Part of a small language model's weights.
Size: 15 layers, vocabulary 16384.
Training: a variant of Muon for these matrices, 926M tokens, 3532 steps.
MLP neurons of a small language model. Each row is named by its layer, matrix (gate and up: input weights) and neuron, and shows model dimensions 0-127. Each number is 500 + 25 x the weight over its row's rms, rounded and kept within 0 to 999. Numbers have three digits each. A neuron's up and down rows have the sign that makes its largest values positive.
Before each neuron's rows, "fires after" lists the tokens most often just before its 100 highest values on Wikipedia text that the model never trained on.

fires after: " was", " is", " a", " been", " were"
L5.gate649:481488469517465502482496507503475547519514488466517495445529482457496522493503477509487556467472489480501485522450481476501493489529482473458527435513489528495557495476472505523530548535449452449489491492499476478518516555457542469471511500541459490498547533482516512522532542482468467471466488507520477497477506517519482526484501479518507507505534512492529496493536495513469493433462
L5.up649:475474465559488461504471520538476524490455502507491496461487542496487493506485525495463499485483483494501491503481531504496489453496485521485547464492513494472554494459493497461526536521443495483505537507518486508529490549490504467501501481519468562487539497470495484478557499527486512500481501493464449502453462524502520539512479444473475461484502482542489549502543484482505475494480

fires after: " A", " H", " cl", "A", " G", "art"
L6.gate497:509487492495509512517498524502525531533518524538515493532517531546480502495475453476521555495523492478502489500515509482503506483507488515476516463492505499463503504479492479478521459457482449511469476501501508467503521448468511494472495511540519523530512522478445494490459521488491523512522492497491477510526492465503532547530457478518480492474489505516494498511512535519523451495470
L6.up497:474494480518494536516524474457479508500511541488471469523533503511508469480480446493506538500499462489477518493500492506495509508511493495521507496484500539456517517461486512486494479486453428518465482520511463479535525465507507484486500534545507551531494512498454495488439512531496507479517455533508451485540464454510532493532525506518478504471498484527478501483533489477467509508501

fires after: ",", ".", " |\n", ".\n\n", " that"
L4.gate512:556459470482532481534441498507473502491540488523555475502491526486523494489544503516493509527553518494456483545491459513515501550514548468525462483504497507502485507514508518466530457533526494508515506493481531525524506496540515496470490518535476513548493469501524511529489513534518521536484478471514465510463466495528509500518491478512504474524489517503517518522454494553474506508480
L4.up512:509480487518487489497479446492493490476540470484470499491493468528501444485503483507518511456517500518506545506505505490472517516520515487510505528502499511490511477494550490537489500456448460510507517492523515484504497486521519514484489535540515479485519489530595476495550504506500463506505520459522480469501510505522466530504457501495507493467531457510484531488450550514462442521494

fires after: " H", " Pr", " Kh", " G", " T", " D"
L3.gate29:486510502477522507527508505492471477501509480502451523493507543531494531515528537533503525507494510450483496461490543446494496484439462529512470487485457505534485527498498471515489477515506461520509494501495441464489503501507499505490442487495454465530463504542458526560503536464516483531537538474496486501522522497464463501500521495523504516508471468481516498486507513496500507479497
L3.up29:519504446487501493500505539524527518470498504454446512502462539489518539473487495486506562500479501477484487457495492479510487451487501507476501494502482524473500491488520488523485523505521447488460494482497431530471528502515485496509475466516465539524478489504492506469506470460547468517505430577515493480509484532466492517516523505522538493493544527482454518479517523560490507487506

fires after: " the", " \"", " The", " (", "The"
L4.gate605:472484539538468482484507500503526495500541475486497445509509471494531484493510532490507530537492504506525465533484448506555549519463508485523464504527478518512509509530472502507497460525506499470471503536527506499493471490490440523510505502503524495517506506505482543487489487471496471500526475475453523487465507476527507480466513480487487469461511455553474522456505479463495474502450
L4.up605:496482530511502488489497494521510512500506515517522491532525486513515490507539527521547502538484523524475469519518492484539538479453525442490474499499473510526483512540502495507473424501535513488498525535481542492494484523490480483502458506467498513522511514514466512508520466472503508530535461525484486487464485492523504487498497513524539500467528509516492553439484483500526485458503

fires after: " |", ",", " in", " Northern", " of", "|"
L2.gate755:444514467460483559488503473458480510544440529504523486509505514479483496466521533492495485479527491532475521493471448511508512510477542499480452474498551487445447508525460476502506549506507502559524524487498493500518492506529495492484450511519448540497481517488515519456520504480506488445509465507456474529480510506479488484476467520486485485482521530512515472485488506486509463498483
L2.up755:495480512527503450519486486517528500518544512438526483464475491493492507451529524483523541493501558496462490502512496465512523492493447450458492501550503505523521481525498537523511502524498550478525471513503527504506498484488510513519503485475534492487496488509498472514482478467464526526494532494517493476483525469475485535480518483551506515503514485529487434533470458462537504493511

fires after: " |\n", "202", "200", "201", "==", "198"
L3.gate382:509509491522475494495467537517491475499496521473536491501501503479495508495487547529506539495472484527471533503526515493542477505501520480473511571495555484512513513452482520524492483501503477523494525474488541545515475489539486470501545529532523474515514480493502532478523528473482500491543501493515525521457536462521497491503496459484489488520521523536499453528498472421497492477511
L3.up382:480488485487523446516500499501503498518489482498534499494490536476494485490495525491493565461487470483518532504457489473516491517490509480481433427478516449468499488463506481471519513547536503525547493483516504533496480487493515453516504511481477503469499527507472475515485499495521475496503512520492515518534525506524483460519541496498487519487482540501549462518483458513516493463439

fires after: "201", "–", " the", "200", "202"
L9.gate56:535503521495498503480526458466472488466465475506527485517503531460518504492473532505460514462509494565495495528498510502522481503490538513520520532468500517494462477526520533528540482503527524506497520522508478514514567493497495541499502510480501509442496508484523497529507498487495522502504514497542495520514515493484487526579523507477490495497505511498474517451475481511558519522495
L9.up56:501472479518517473525514497473532486526532485470472487501474492496502481517539567482479491475530532495487499529517544487464474514494520501480504507502455499527490540519483473479512498477526477505502530490485447493539498509452500477491491543505537463504515487530528455459486527486443477494509494513496475524510521530475499502494495521494472511531480503508506518478479510518465518553478

fires after: " \"", "-", ":", " (\"", " ("
L5.gate61:469453540510475467491526508428518523503484482503475466461498500496519497507457535498522478481504461491497480496516483484516482507448485499532561533475481508519528513482503458507464460469470492506502486483537452513467499450467524497509493492492532468500476516504533479474516504497502519554536473530508520510509479447465503459525496513549475490470525499542542519498477500486508503464534
L5.up61:475459550509489451481508490433495506509497494518490481464478484529491492499459551450471469522492457492481488504513460509472473506490486466485487489465459472509518480501478526482473437514520485467478490463483490497475543481511525486469513499519499461479494519505484461520534521487468527558530458517488500486501469480493480485507517523499486485430527511522506510517474482511526523537515

fires after: ".\n\n", " |\n\n", "\n\n"
L4.gate127:514487506499470476454479459525478513490520535518485455494487486521500526491502516470516530534493500522546519543486496473479486480527482535494498472479514515472495510465509482509499500524472474502531488540479517528509516506495464530507499516474513510503532505507499506430470529544493509484516513481516485491494495513505476461494520485523492525511475503505534433495508542526488510506467
L4.up127:511535495529469496478470523513536484497495442497510503511538522454488470511458512464493509478498454512496484527519492466489462474456484503531528489532542508469492545509451488498520493480450470478495531527487539515512464484557501453532511531534515494505485490504529443490506469514456463459503497505511459509512463498463507482466449521498485506549476470520493413490510487535481499512481

fires after: " |", ",", " (", "|", " T"
L4.gate444:485535509515489507541483530493490492470504508470515517459499515448531453491492445505533531515518495547535544465438491442477493517477521489482485502515498507472491442515485511492519494501484509491514476522511506520491497523516509508516463499476510474492484556539533492526562483496499506493459475501485506532531497511514461496466504526467471484510530506535518519464517441490540490476527
L4.up444:489534504481503523587506451489507487454517488510511487438509523502548500475511495509535519493515531513486500477449433472491483579477486528478511458487474510519483472570500477487492465509488530486489495513474501463472489504477509530499503481478514482512499504464503506544549501524506471495481446470482516477487507515517461512477526533509485551520525475485508461493500503482508505466517

fires after: " ", " L", "199", " Z"
L4.gate368:492481521514515490492490523520467487537445534500456527500529447487498516485532521475497511491507499534484503453507532506495493512480501517509491497477522500498458506487491468549529501478450546502475479465462471475532520519510498464502492420517473537523538502540513534480468497488448474487491507494481466494503488456510532508488523502474468514488464521473499505501517497521510523507528
L4.up368:498544520492461533524499502518514512525498519493559507508463516517502456524527515519504517496506514541501498536494540481525496471490514509501509500496512544480517497544498515481504487497527479503525497494508541477512498498517540504488488504473483450496515514503513556555542515516504472484503509489508503504476501470491489569502480485480508477517528493554502502510513478493564502539557

fires after: "202", "201", "200", "199", "197", "196"
L11.gate86:492492533498519512467472509519503503545494460494487510521485510541505469512530529466518526515488498486491532441487483544477501513514523505520527541415523545547536508526540468523464520465492505452506521495478510519521498483513481439516541481464483512472515512527497502471518472495490459463489490513479464470503496459495479534506499526454474526486519526458491453494489527534537511480496
L11.up86:490483562496503513503492511522513440545512495511498518535501515494492510509503503520459481505496525509505532450529480500444468483529521501479514499494496498509476514529501487540489489502540481489526502529422508432502489488519443489514503522532494513521529483507540498495534462466484492518515461505492478453521496498505448497492517449487498511516506506490504482488475495513519521507453

fires after: " |", ".", " John", ",", " Al", " of"
L8.gate713:485496475505504469500437489511497514499505485507513448500441542468555453496513560530511534548472516463526488529518496462446547490519550513480495472530511469513487485500509453516455488552496487541542508515506472515553512515442497542500537522492527498548491511464487538481529468507479502518517513508491482510527496513500498491501502479477512513476520482494533481507481499478481477484508
L8.up713:473507516518466499518471506463497480507508487518517480475487550500508469486522492519521560525477482482499507539496476477450552497518550481472485504514499535517528481527475482498554461504508509510489504501508478515509489529442502542469513530523526470511472493469492522488531491501497492531504493515455504497512491465470537507458488483469451482454528481500570536486494505486505482484507

fires after: ".", " According", " addition", "According", ".\n\n", ","
L3.gate306:499532488505486497482489461503455462472539495480535517455503511483513516491510499470515499496534512476507501502511520489537527516541501487542507463514481515473536470503480516539520480496506479514542518484517512511516497551523494471485509516516503512526492471534550524539523497471489516536506450498483484521505504503510530507428491472511439480497523454425503493493522493475440518470528
L3.up306:518499517526515467486509478483524529470510499488520497447496499504525520502536478563516475489524486484507519530523503545502491493487495491500505465508485512457531496482503481534470503495524502489529509496500538479488497527510480485549527526507530503498506492533528523520539519492475487495448498525489504493493486542516495504509509480494479481552524478487497528512486507479461521501526

fires after: "201", "202", " Res", "192"
L4.gate369:522491498530493492476468491516481498465473531519495504522466517526454500479463480531485547455517492506508515535470564475437497519558478529493511500513488449563482487520537513471515475521494498513493503456510520528498471479476475470515553516515492511491550506500513492520475497470486500506475496522538520461494497477474497480469571513491520512547513537488447505501470510485516514455510
L4.up369:457506466523471524498527479526527546524499517467538508505502502554470549515555545504524525501481515509524495469510527526475480517527491485527502510495547495535484520479520524493490530475456506475541519474519495515524467489521479503540451493495461473539549521509501515463477538504510511487516504499482462495473490466511521489522536481528478512517560526493518489478512507464516532515491

fires after: " N", " T", " B", "W", " W", " S"
L3.gate259:476508489478509494499492525498491517474472503501520494504514486473486486521482445480505546495497533472461494526503500512497534508487508498517533461498496517476514486474520529474501488525490500494480497490487470525515502504496511511458482506508496514496466502524508477507493493486522512455478483535517544540466552470506471503470537526500514506517487490539513475483452473517514520489499
L3.up259:483520506485477521521534446481506523509485527509530520487511488491461475524468523496490531500480449478520545502481533513534482508461510514508488497445522490524531535511504494527470534473499461489517496499481553519500511553503490515493517509459462509511532508516481507497466498547469413468530471473532518482523500487452453505513521548480457486418514542466486536509508476549494515511464

fires after: "T", " t", " T", "S", " Z", " c"
L3.gate227:484556478466483482480466477464503524484479472502509535529501478553440485548524516510496511520495509528513516486515495524480512489521485525495471510472476509499486489511483487492494485517545475547495505490500483495464483517491516517511503518458500499544479519493493505487447504475491475554531507531531493499459496501473499500479528492487508574540501463457541522540470489522493527478562
L3.up227:457478506535466520527497504530513489505485526477486462458489537492489449463497444484562522520494476514502458515473498519453482451543513492514528507517507487445500494512515492493486519493507475453502531513507459513522496503500512514517513520530505489516489566493430532500535546502476547504475489462519506537504493484481535530504483498510518483492498481523509478472534528498519496525503

fires after: " the", " B", "B", " digital", " |", " |\n"
L4.gate338:484518497512506489533512509536497462471449494484510513483483488524522534509505517450498512488485528488492531525499490449470480499549480520495470494468501482508467479512437527470548554483482496433491508479518487495496451504498479539473482482498507520485538480554458483486442514492462499487534545472499509508511507459523520536482515488492489507483476529544518503495567478500495461486474
L4.up338:559529454543537511448495473489460526467489459486526522472502494477446552504530470487523440526513473491481531499502476461523483538499527492499521510516495518533474513492569489489515502539487556532507527558521486515495506512469469515502491455499525475518500514508466493500497531504477470490481466533481530536541523497521469504517542459497480477461491489496445486501467491531478520482527

fires after: "0", "1", " B", "dale", "-K"
L6.gate90:473540494452516524562472510470499452443486472465503507547541483500500516480497455467488524510543504449466524448499505543483548496478544549478464466513463485493499480475485491482518515493513531480528476526521510541481516482514507487489536506485469553494496534492504511522512496480504495500480484498492507494478499509488534524471481499457509466474473500506535500483507506541523515498491
L6.up90:497506479513515566485557496483514489523481525464469478480477490482520494498507454455519481471513458486489532518497520471513494528509528492513511502514515509488488509496540449502514500484546457506530518485514488486526541514463497538496496506468523548494447498469468455494528491478513478461477511507506469498503491532529501483541506497510483477488458537458488498484464510515542477496495

fires after: " B", " b", "r", "B", " Br"
L5.gate598:546463543542496532482525504501447493530482459519487483513526524490489490499454472498491508518494497481505493473494500465531523525528455508505510510460510492512520484462503490495506533497511533491515531507500481464547523457521557513547519472500533509512490495521488477492482479478523502483476513456482463555515521497501516496475503504507490519463463508507490527458488542555483506475546
L5.up598:463515553540471487532494469484508460505509469501481517545422528484517501471501491535510520492550471475464527482472479495500482500484491529504511496487475449485501512475488517475561468477470473501478539507471492469532492540497522497436505494517553513524492501507511521462460489506471457489536472483471488514488508511464491502519488480455512479486519535466533465431506545516504453539548

fires after: ".", ",", " |", "5"
L8.gate410:545458493495487503475511452485461506513516454491472472517451469501481475502502486506495519561463488483486522523499498506545532503533566529506509497485504488516514490497490511464487471477459526471527493514530477511468499528471504498537473512485448451506493503514515470499539453532504483456475527480514506496473506489450499508482527479528495474450508535454477483511480471495506465460462
L8.up410:483467475492544480474463445562530507509469500531461478486483475524519512538495520538520504537470478506492522520503501510461523486517532526525534514457512521501487502530502523496530532518503499526493522514546495493477503538451512534521475507524512434495518525504509513542499475506512519530522479521505549513494520480448488496508532474521479497495474519482439508529497469469521488482474

fires after: ",", " and", "."
L4.gate96:476497467516472488533443489515505508484556516495502461458500481474577526469499531498534511508544447512510498491536531495498462506505537514509490526492482541447504537493511508495478510505532477490470515482522508516536529510481504534504474461528542439499525520453492496477508543500459515519473484512488472500499486494482559470511515485507499480531507500496494480482487479469471480468487
L4.up96:467504510473509482514503460492503533487488497454496540504468510537524519513515449525557482538516482509487527507490478539487480493535489505545523470524491505494485529495490547505480478523462488482491518476491535533449500502536470522474488499465475463518497505493504443509523498543501513478493511476524569489462471532489463487507479501510516505549486479458482512505504515503484504538511

fires after: "–", "200", "199", "201", "202", "194"
L6.gate508:480508505484534483494526441516517521500469555537487486502529471541470521496464475459477509507498482490533476489526530485503502551467485494514484446492515464499511514515503510571521492495492524479494512454443478477526501484514480483517461514492534466498509465494524470509496529516490515515514481492457491508508464471489503512529523473497496520484471448497466475488460501466496502503520
L6.up508:433457511448487486502531510507456506498520552557458512511527492493510552527514494515489510502542495522490502493532532537511486529476485506510482470488509522535512531464488511484505550486525524519505497461530484515500449520504462532509526496489493510487489499479504480521497559484476488488513510444523464525482509468476507515477520503489459517558483507484493468514522473450529485491511

fires after: ",", " West", " South"
L9.gate140:472520516488489559523509508557549500511487526518496470469457525474526491484431535493495505546480518511490526424520524481471488495474480546523460480504471495537512485458480484551453506479516458489524479496460490510510466549490495502466493504446451509524491524505502472504503441533482518485493478528513502465514507530488500515545517490505493528488469510538490511482519554445493498499526
L9.up140:485497490532505520482477516502511471510511513481480496547498491508511540480506477521549526502534482489487500497477456485502503471519506539548518527476517496505529450442491505508475479487492476511497510480467522506519486511494511570516508469483496455520564516506484480537491486520499535479533554545524508480498526499526480513495525496498501511496478498524487522464476487483506518470475

fires after: " M", " |\n", "M", " B", "C", " ("
L5.gate111:495525517485500476512485535502513473477501524526489506496442516464489509522515531506504501437498514486535466537468493522529488459552508502478504468513507448506516505513519514542499468509425506474495499472506505490474480491461502529464495528476502492479470524483497504519523560529521504514487543447496474538461515539487469461546526453482443452501514493494493500505539450489503492503503
L5.up111:486528505503467487483530512493521466494542462491476511518502554481496492504509470505528495477509518489508507569500498467495432505546550527524460442501521465490490527515530520532527496552507511454537488490478480499494499460456497538491516507513486519509458515512526510502517498480505505467506489443540531504507511507468438513500540472486461482508504494487480500472512478487487463505539

fires after: " B", "0", " St", " b", "B", "1"
L4.gate80:493468504496484576502480528528476476493509474481495489477506537506484537510515525512498504548512493479488501487498550479510536499465485476487525506492516480463487484474507506502495522504490437451511500531466514500521515504518535474522492475490429501533520521472512512505484504511489513477468482468477517506485576498476545519533478479496444500497508515494457528495507507527453501542528
L4.up80:480535467497486522498487516513495489494463496507487483476504518514529562508487493510503495446523441492494536515462525490484478446498508517525508483534485512488535508502488505528519508510474456481504449503456528482510474507479466512508481481479483517480462559473471509477544526489476480532535475510485522461550554460470464513486476500519503511478553523462482459449488548506480474507504

fires after: " in", ",", " the", " of", " to"
L2.gate699:493488521551535511518509461448511475479486511457543476451513506466489502501487521510475506469524531533466517502501488460474490524496500476497442476528520563549523501482500485524494541500506519526519503501481530480501478500485475520468510511508513464476494481479510502484554460545506535491526464495509518484511508470483503453515471516512495507485500515498508484523512477511502492482497
L2.up699:484533493551532532498484487462491501476506507446516502453525513472505503511471499513507507490519529543478530503496486472464470488504484491512459475497517540549515508485518524480502516555515515528522517484482531464481506501490494519466508532521476459477518466471514512481530496527452542475541472523516511475483520488487503449498499504516501503454502505471528494523507476519488511469478

fires after: " |"
L8.gate312:530481486520503462535449522454493482511496493485506497518444497501551447489488479510511514541473472495496533503461480524556511511531496508537462471507534490506530525515544455515482491499513469475558515505508468493488503535490525514502492494501524503503511505522472497534514464479537482472525494481522531525487496507481455534504488519520552537491497495521504502574480481539481506497466
L8.up312:529492482487524568539460486503443489501526484496426487474480484467525484475525481484505526489493503503529484491479518497506512515522520514558509507416546525521516529513521505490518525471501491567514521509481458482515503484480494478498490482509482510514511516539533466517503487518488487510508494477514522494489495533517474549531471502494473507481470474494500486461526544528508473532466

fires after: " the", " The", "The"
L4.gate324:509525487492495481517487466468492486469535548499515483461538510514453511520523501522496518501455454499498461521488513498526558470484500463507510484533454464481449446528449499544535472547489454504546511511491501485496516488483479462512509509478487467519529529448503547516488519505428526489470434504515484530455535490471479501473494497508480482501511523518491536498520507469475484481457
L4.up324:506516527530473518458507503533543509548491492507502494520505525472481492452542498508502562487494526508476517540483494502469438497506533456480496558475522526433509529509538533500493516532525537447478513489514510474498512529504487511541524496533468503501490451543530510496497507502559510488506491497448530474514491466524535507538508526498487480485528513496473481496506503501474487521468

fires after: " |", "|", ":", " T"
L2.gate320:523491503494468475482479539505508518556487500480508501489454520491491503480518540463511491484526481539520524494488514506496494490502536494480524483485472485517526478531496505511490488440490488470519506509525494508531490510462461491517512505489536490516481528494522516521533493530446502465479496488508534513490507477520525480502527483500496458503496488500465459497527468435492541508533
L2.up320:489509493446493500501512519483499491505489493483541502507507540524495465499490506519532487516484496517481513469521533507534531550503505459475484494487473482502555518513502495544504487491529506529562553460511531484520489512491463477523458518530509461509482515474448478487497499551475508486477489453525515493500516486531493530454477490489498485509485464519517497482505421490521492519523

fires after: "–", "197", " not", "199", "201"
L6.gate373:548476517511546534525490506475482518497460489514484470495508492500503515486507488505469523475546492463460482522513525496527521497496528510506548475464496479542472485473468490526516520492488492492521491511485508522511541481478492500501463490508463528491533507483554523523512504462455487496542560518540498527481475451520494519502510515489540502522518508538487541475487475483521554497531
L6.up373:524517454519530485478547473492501515492482513505476494492522502500483484505455536450508528524523528540478488498485512493512523516508540511483473521491507550518542528485478554502487505477486526518473484542488513525482457488522490489507510528495498451460520492514496518516515538479471496482498520523526473505513496470488464530532478512486541493466515472462501476545473538508490481514513

fires after: " the", " The", " b", "The"
L2.gate46:466501453509465491521455472493460501493477526522478530481491491539525469508487502513530524508531466485468515528520520519444510499523539476513499498511520482491513486467489477518522500500491493506506472504474521468473550512495510554524493489486482498558525482520489515482514472509479499511516505528487507478474500494489500492516504563515459495491475491469535553489456485515477488494495
L2.up46:497478489512500507508507488513544521527484507505504541526505500528494521486480531485476483490506520506467506524483513507446489485499517504444507549548539518436495510496521517519497492517472485467460463466508503517497542552480514522465504475527500508554458480516546508518498519479527504490566501528471545467505499472461496490502475468492476537511522500463515530470506518513528488505492

fires after: " ", ".", ",", " |", "37"
L2.gate657:515523458516476456484479514465547516557500508505479517469471509532471460468530504482536545490461530483530523472475430527514529494540528487470480525516506518478498504498532473488487515549520497484504501522489504495463512538513518526545486518542488518553525513482471489485518501523490474526479511515502502491491493506458488534529521508525496486477499537495512486544453486448462488462526
L2.up657:540501519480521450494475487494551509555500451515493495456494538491486467481500495487483527508453496453480492479552506521508516478519512505463464489499493486457518486496526548501529535505504484491489536529478475544451482488480524490543470487517493494548560510480481448429488501500496464495563482515510498479522473474480523519501483534500502503474498514523553492506470509509469480491524

fires after: " (", "197", "193"
L9.gate488:493524496532433481479514507510497474500486482511479504510514562484524450470488512512478545496466473539514496518484523455468498532473474522498528488477496506482528497506500479545440484495457478495508525504451525512492495478486479503466550528492522539523498479481522538494467454465503468498487500487514535462534447494475471486496531482541483479533522481480485515476558495493548477495506
L9.up488:519484530501490523486517472512458487527506504486504508505516496505497471451481468498461494544501471478459505492505543485509428490500511507517540515478500494507545535475532515512482487557485472512505508520506470495501510462442494505498520472466422487500493500477515520521466503471456465507510476488481506518551565500504508492500489450493450519525541522493473505461512465464517483449502

fires after: " Ch", " T", "K", " Z", " M", "Ch"
L2.gate613:526524507479527493479540465518487467493456485521483499523478480534471462503519479500517531477489545489510539487468514469513494506456515468459486491449494522529528525473454486500471521521496514484466474491479498520484500506497499508491507473492514514467518504464485528494461530534496472531505490552498506490542543490457502508458478479481515474555501507512550514518501530440524483482501
L2.up613:473504521486462513479439575510510532490538496464507476457494474474485533480519478501569485527486510500480527499520497577469502523487540495530507490514507517491464482495517487523535490442498468498483494484505492454466545493523504511560492511460491478504436534525490500501495474506480493507498504498516530492477495502533501503467516516484469495482516509514473511508499447471468547520496

fires after: " in", " the", " In"
L4.gate563:525483501527479497495492521474510547501462510494486497447546490498512501447538532521491471452537517510495512490497453507458526476480547496514474466537488482514479445493531520528471504546551514530500526524548500534531507522446531549485486479492514544509483534519513478463484481506494535543487475510508530480490531480503560481508464501504516511465477510531536464493512476515478495498503
L4.up563:492456508527496536540514496478486509537535440513514455482502524454491526475510510477495450506473452514495522443513516530512517481492529545513513496463469526485518498482498508473556522478544527495492497498522480471505505523474534510519509492483499483485515478491467463492496533490520488531502456511494466476503515522505500504491484504455517509484478531522514503472519521506439496486490

fires after: " |", " (", "|", " M"
L3.gate752:544491492526466504527490529489510515534496518508499523515446524481491547519507516499515488473497545548440479462481493506463507519477525505482486516477471493492536480528476454472509496469493459464520495531480495492497497509523451496516524503456495556447455503478532503512467540464505510481513504501487496524544491490519499520448503472547517464504506469550488499482547468500481498494520
L3.up752:451523473502506490486503501498451515507485499515479511552446499487479516505503531525496477465488526542483469428523514502489530527503513492439472499443489507494477460523495499521501498486496512499500463503472461497533451512576508505504500519467528509477517501494484506472519528512530550459467502473493456500480558502511491550475491516479546445506523499542481509471507455451494494480490

fires after: " ", " (", ","
L9.gate326:502518502521482491441474514513549471510505525510492508504504472472447467508525529498497503490501512503546531546476536525481479519499488467558524515485478486465470519501535527533471473541541478512481507488489488529492492494526544541466509541493527495492510482486504468490529470545502549509487491472533534464528477482482506462429515501507503489491510445512479540500470488490531514467491
L9.up326:499519501518552480490527513492493522493514521458520517439485512531470544493495477560507505500526462497491505478529545534490446501514493508509489481509531476479497477498516503438479509490528526512515485536529477505521509517484509488484501458475505489533488454512503489510491496483505521475493497521443497521504496526587513502548510454507468514528478468524486485510483496505486511482500

fires after: " W", " G", " B", " w", " K", " am"
L5.gate159:484475510547494487494501547509537540526525565476490523480516527482462501483500508489504521493526487502462515511531482505537498482502507491539530465467525454507538502468495509495491521479449481528523524538510450542522503542510479549452518483523485488503528480535502530481513489456446489464508488526473515506511530496481495448494508489515507523500519531541524485531519482522504504492538
L5.up159:497477463525456517462471471479537511464479542508505540450490470521504507509478523485463533500458528496540511484454513470536494518516464483505498472496510505502510491523514480506500492519495490504533492494532485531484549575518449484512512534492499532500482443464556477473461510541488491505495523489473501479527512486469505530487481468476520502484496527546486500527476491537540500470500

fires after: " ", " was", " be", " the", " were"
L2.gate722:493478501512494506520484486503502526519509480502476507534479474501525468479490504468506542499451544512470499541481501523455517518490505522491502479536490519503495475504496493531508541535479475537515493544494520533472555443546526543478525512538484479535505519463500521491509491482469526506530527518463535494506520502458458477477445518509466500546549502525533514553512530536501496458506
L2.up722:502528479505505516504467489463505523511486486468499504495562524504468466522460496501501452520505499512503497481511507521515481514478461479522494496517505490508512473478480481517514486513501491490477538464499492469489501514497477500501503517532473477502506469502505501480491472488541509433496475456507481464500539493491529550471496448499520493478508471501474533524535477537491492529542

fires after: " |", " United", " was"
L5.gate40:481480517464517506520521498471481498525480497506478489487475495495509440496493499536535528489531539494503522480480500509555512529527525501491444514484495502496546480507536497526508475514497471547470516467486459515522515449484515493473472533485498526476530467515536542496549542486462468444480515517503492491536472503485503537567495520512497541455532474470500493497475509516496512507515
L5.up40:484493498484496500536527476500496522510504471506491486483460539502498483452453479512551499524551517492498503470488521486559542521499551482479471501509504502458548510536518492502530499476510463546480529468514490527544451477494489514473454476484491517489536479515457526511519514519486493434533527478480474493498497495492504577545485515505485530490528517480516518573523510497493516502504

fires after: "-", " (", " \"", "==", "/"
L3.gate340:465514456521471447518508493477508512470512542500531509505495528476512525551494518519487527460536539498500508521502547489502500504494488535475503521527498516532519482487526463536526481506487502523508518504527495467465479492521498442536484516508527499550458482496499528499520490472513513520487499525551500525530479479489507467511520533496467487501565484515459519557507475481514503448511
L3.up340:515523512498496506495512496537509496515471464507468512471446484541502479507529532500483477491502497512523473533518506537498497444489517512530502500527555454490498490469500490441455493531532484482526497487485507482486487505500498560537519521494508493525510502474452481488548499515484490511505499476458519497486485493486542515509492514492509465450528516459513491492512512498484480504444

fires after: " ", " the", " (", " his", " Old", ")\n"
L4.gate182:458507468553528489491506502479503487488513475542523570504458486450503526493466534465462490486530485446486500529494510460503479502472530533496506490506489461489487458499515500502540499514482506477509493551460460519521459531505459498514471497517519539472520498449548483548510473564540470505468495480527467464536441512487520489520525516536488484511500500522520513480505486492480498530508
L4.up182:547508483510479456514469492563458510522515539499493472495517483503528514503467533530482466534500521506498470521516543493455509432500508479514464510513563523534496528500500520522510533524498486511514470487497464494503497569425477536493497536511476493523520476492501542493486485531487482490550495489536522525493480480498523487471496492506488549513476522517501507498518511503495492477493

fires after: " the", "The", " The"
L3.gate695:538513485527488466498522529541466505476535531492502522535509497474480509484509532509511459486485512493505500498478510533467483461513510531485514524581521462488495526482504490506526510482519491477494495477545498532456467527503547568500464466542511508494530509464485521516549521488487529520491504515477508502458533494488513468533541486516493513497499489503475518537490516523491464503513
L3.up695:479484466513495520489470506501539514546519470494508520483506501519528502486472541521518516484466450471498450509466492511509460484519495459505540514510477495417513522524486507494554544476526511474498506484540501493489457484500485502485530498519470560489521525491473518526466482523491509511512514491512483513475532462499525520520481518500517509497489482467505498524550521459471486498504